config.toml
n_layer = 9
d_model = 256
n_head = 4
n_kv_head = 1
head_dim = 64
d_mlp = 512
vocab_size = 1834
activation = "gelu"
norm = "layernorm"
norm_place = "pre"
norm_eps = 1e-05
positions = "rope"
rope_base = 500000.0
rope_fraction = 0.25
qk_norm = false
attn_scale = 0.125
bias = "all"
tie_embeddings = false
parallel_block = true
init = "normal"
init_std_qkv = 0.0329
init_std_o = 0.0329
init_std_up = 0.0329
init_std_down = 0.0
optimizer = "adamw"
lr = 0.00108
lr_mult_up = 1.12
beta1 = 0.9
beta2 = 0.98
lr_head = 0.00519
warmup_steps = 539
schedule = "wsd"
decay_fraction = 0.651
decay_shape = "linear"
final_lr_fraction = 0.05
batch_tokens = 32768
seq_len = 1024
doc_mask = false
train_tokens = 184700000
steps = 5637
dataset = "wikipedia_en"
MLP neurons of a small language model. Each row is named by its layer, matrix (up: input weights; down: output weights) and neuron, and shows model dimensions 128-255. Each number is 500 + 40 x the weight over its row's rms, rounded and kept within 0 to 999. Numbers have three digits each.
After each neuron's rows, "fires in" lists the words (lower case) most often at its 100 highest values on Wikipedia text that the model never trained on; "fires before" lists the tokens most often just after its 100 highest values on Wikipedia text that the model never trained on.

L2.up462:497519535486561480427487451616496547447505530485514484466447488502589481558486504584483481479464482504536519515522494499496480502460468494520524478621557548539455497481472476516474498510532570518486537463557539385470507532518518428506507480485469476492593539477584461521457489451514445515426507464471522486455485575466559501542461565485502443509557505449531542489582515521539470504497
L2.down462:510486506516428512535488564353514435546530449519512522513520506526401533469512466435516513538510498472486481497472510495505514503520507526496477529375476432489518505536495542483516501499491401485525430503433450643554462503485497542514492509545523525513435468492411527434529503547480543482527504506514484491548507407523474508474523424532502530479460494543469450513430493501473527494474
fires in: "january", "february", "network", "november", "provide"
fires before: " ", "ide", "s", ","

L2.up399:523480564485483506617446490539470467524494496492516497502496462528520485528491579529538444453486464510472483487500456507502519502498507547507479491474505451490593471457450456545453465548501474578501505469495505520530560533537586571461416470490494480486516478529474472538523504486556489546523471519491510501524493478549550522503466431479479440523513569502516494439509534510484421522487
L2.down399:452553487518525516395534535445506536441481515522473543510500507460480490480470397507447537561509513450493507492516566498511495505520499459484501533553450581490435485531548521482510515495542541432461511522542512466468451476488443443499573534523527511487487521472531560470461472550489503508462538477473465532481528518448474463508524590511522548470463432468514533538495478520523582498502
fires in: "included", "include", "tournament", "renamed"
fires before: "ed", "e", "ent", "es", ","

L4.up328:499550436560516549515427422531538516558503576548480484431413521436525585465460451545528487543553453409480461518495521499515476500477491496471442536471501531486477515461494492485523495472476498495490472548444480562414518541492497506492427453468511574436514532498444527475473464516439493499486577428494517523491431488508486533470429558452494535598477544575451475489546438484497513418498
L4.down328:527415543464467439479579556460521478454504440470499519520528501561462445523562519452533508467445543561522557465503484489534507458480474500512528443555513519503500486511524548495491518542524494453501577434513519439526503469504432504530533511548480473605430436522573471468515523477538469499498468466464472520518538487448500428560578419563515477403562488447550543466483566499489553575536
fires in: "4", "8", "5", "80", "50"
fires before: " |", "0", "1", ":", " |\n"

L4.up317:541496528527483530529413478545522515482559523510469525431500503520577491485507492530505384546543515489536514533460555507555527488490512489458542529512469528522508514431584510505453482541498560497524504440533539504486475496539473522564469469530434462407497541468448484540591479531484472457507461505444458516474453549477421482498497515527495517565454492504469507581465477468579596487502
L4.down317:545478544491515524432496533443433475574500521531585544541472496454396516531455506455538533488553471494459543499548462513447442420517446488469461500523564531492525454545429464550589516492490478465491474525543472478484491497478480473440502494499585487611523513583542457492416504521509551493455529479431535527531518448500530444520475575515495498429450486514530507475506489488511402531529
fires in: "4", "3", "2", "1", "23", "10"
fires before: " |", "3", "0", "4", "7", ":"

L2.up165:496514513524493527575449522540461460487433510452500498440450595509470466562514480464460450545476425477519533592511482459519511523508579481529537447518473532522502469527504443442505467510484521533482495502514486548528549505477545416522483439487478530513503542486476450551515453554470495415399463472521588437534456555524534414577533498519468493513498473425478441443518415550489469473604
L2.down165:516495497498499496447520483498560576516568549557547514545531424499550529441485502521560562501487543475491458423467556572513489440497420514464475540492554461472498521477453573540490507515545572454501523493469545479452444506530498549512533597482510435505493422497508501462492542462503490597541534507430421555472506483490459621454472495476531518446499600560552548535440542439518506515403
fires in: "september", "family", "february", "canada", "end"
fires before: " ", " of", ",", ".", "ed"

L4.up59:491535495588501523497508502540527441514471609462418548490478426420546512497526509482530520446458493463538507458447495455535464450494469438474492484485490436461504548545529484461502512496462527449474459529478544466548391543490518505538492485452510450564505491509577487465530455499535471497485539516476494555532485478473491519508536537580483541527498543499500516473455563439555487478504
L4.down59:437469521459530533518514492521477483440558507490430467546496555559472533484493497516411551457558502562411491477511459511581528491471483531491473430490487487568493462477494501460456488491494559502547430466504513459494519511531460517456550482481461535452471601526528601458505464505572514438495579493521492519536495521526446516568515432445543500510483518534452489445485478510499492510500
fires in: "000", "3", "2", "018"
fires before: "0", "1", ",", "7", "3"

L2.up161:548551505478548538543461451511490474527552509479525405395493496511518504574434522495524425459456464493462489554478586547484476450459407469484521500448507480563510519500506503460469466520491427468556494542582480479516464531560521410484514470544510481547586553475505456489528503512529540445551438506512494495473538489503548466505467499507448513542508462575572509533506509481470488480480
L2.down161:449476464518489469473570526488503507451450510521485612634493458476494497451570457498453563540529508502526500447507395453532529539490593529474502471566488500482476453505492503528471508450517566520464507499424498520492538446471475585509490518448513496457408485510520517533458489462472439543460550503491509490522485519488457548492530519491531475443509542424455484500517521524532492527552
fires in: "summer", "tournament", "started", "renamed", "starting", "vietnam"
fires before: "ed", "ent", " of", "ing", " ("

L2.up48:561553465435478575591509455548544477545471531524413501459496568584433496504528482449546418454536519521490538493604491502480474484503519506480522515495566461569478506493465509522469496494484433514486496489534484535448488456523514493541482489572535526474511478505470454533433436486636503476416553555502535516514531547561531509480511495522454473545523444501476526550503505468463539548518
L2.down48:417521479564538414444524526493489495467546493414607496522503440413563510498455501549428517527457494452537506507390497479516542497504465467480461492536505482454523498506528517504497482496513556459492505489445468478552540518494495494484533493446486437550489500497508574455565565482380494504552389450503478476493534468452453509506488477496562526434473552515546453458498501561537507466501
fires in: "early", "april", "september", "design", "summer"
fires before: " ", "ign", " in", " O", "."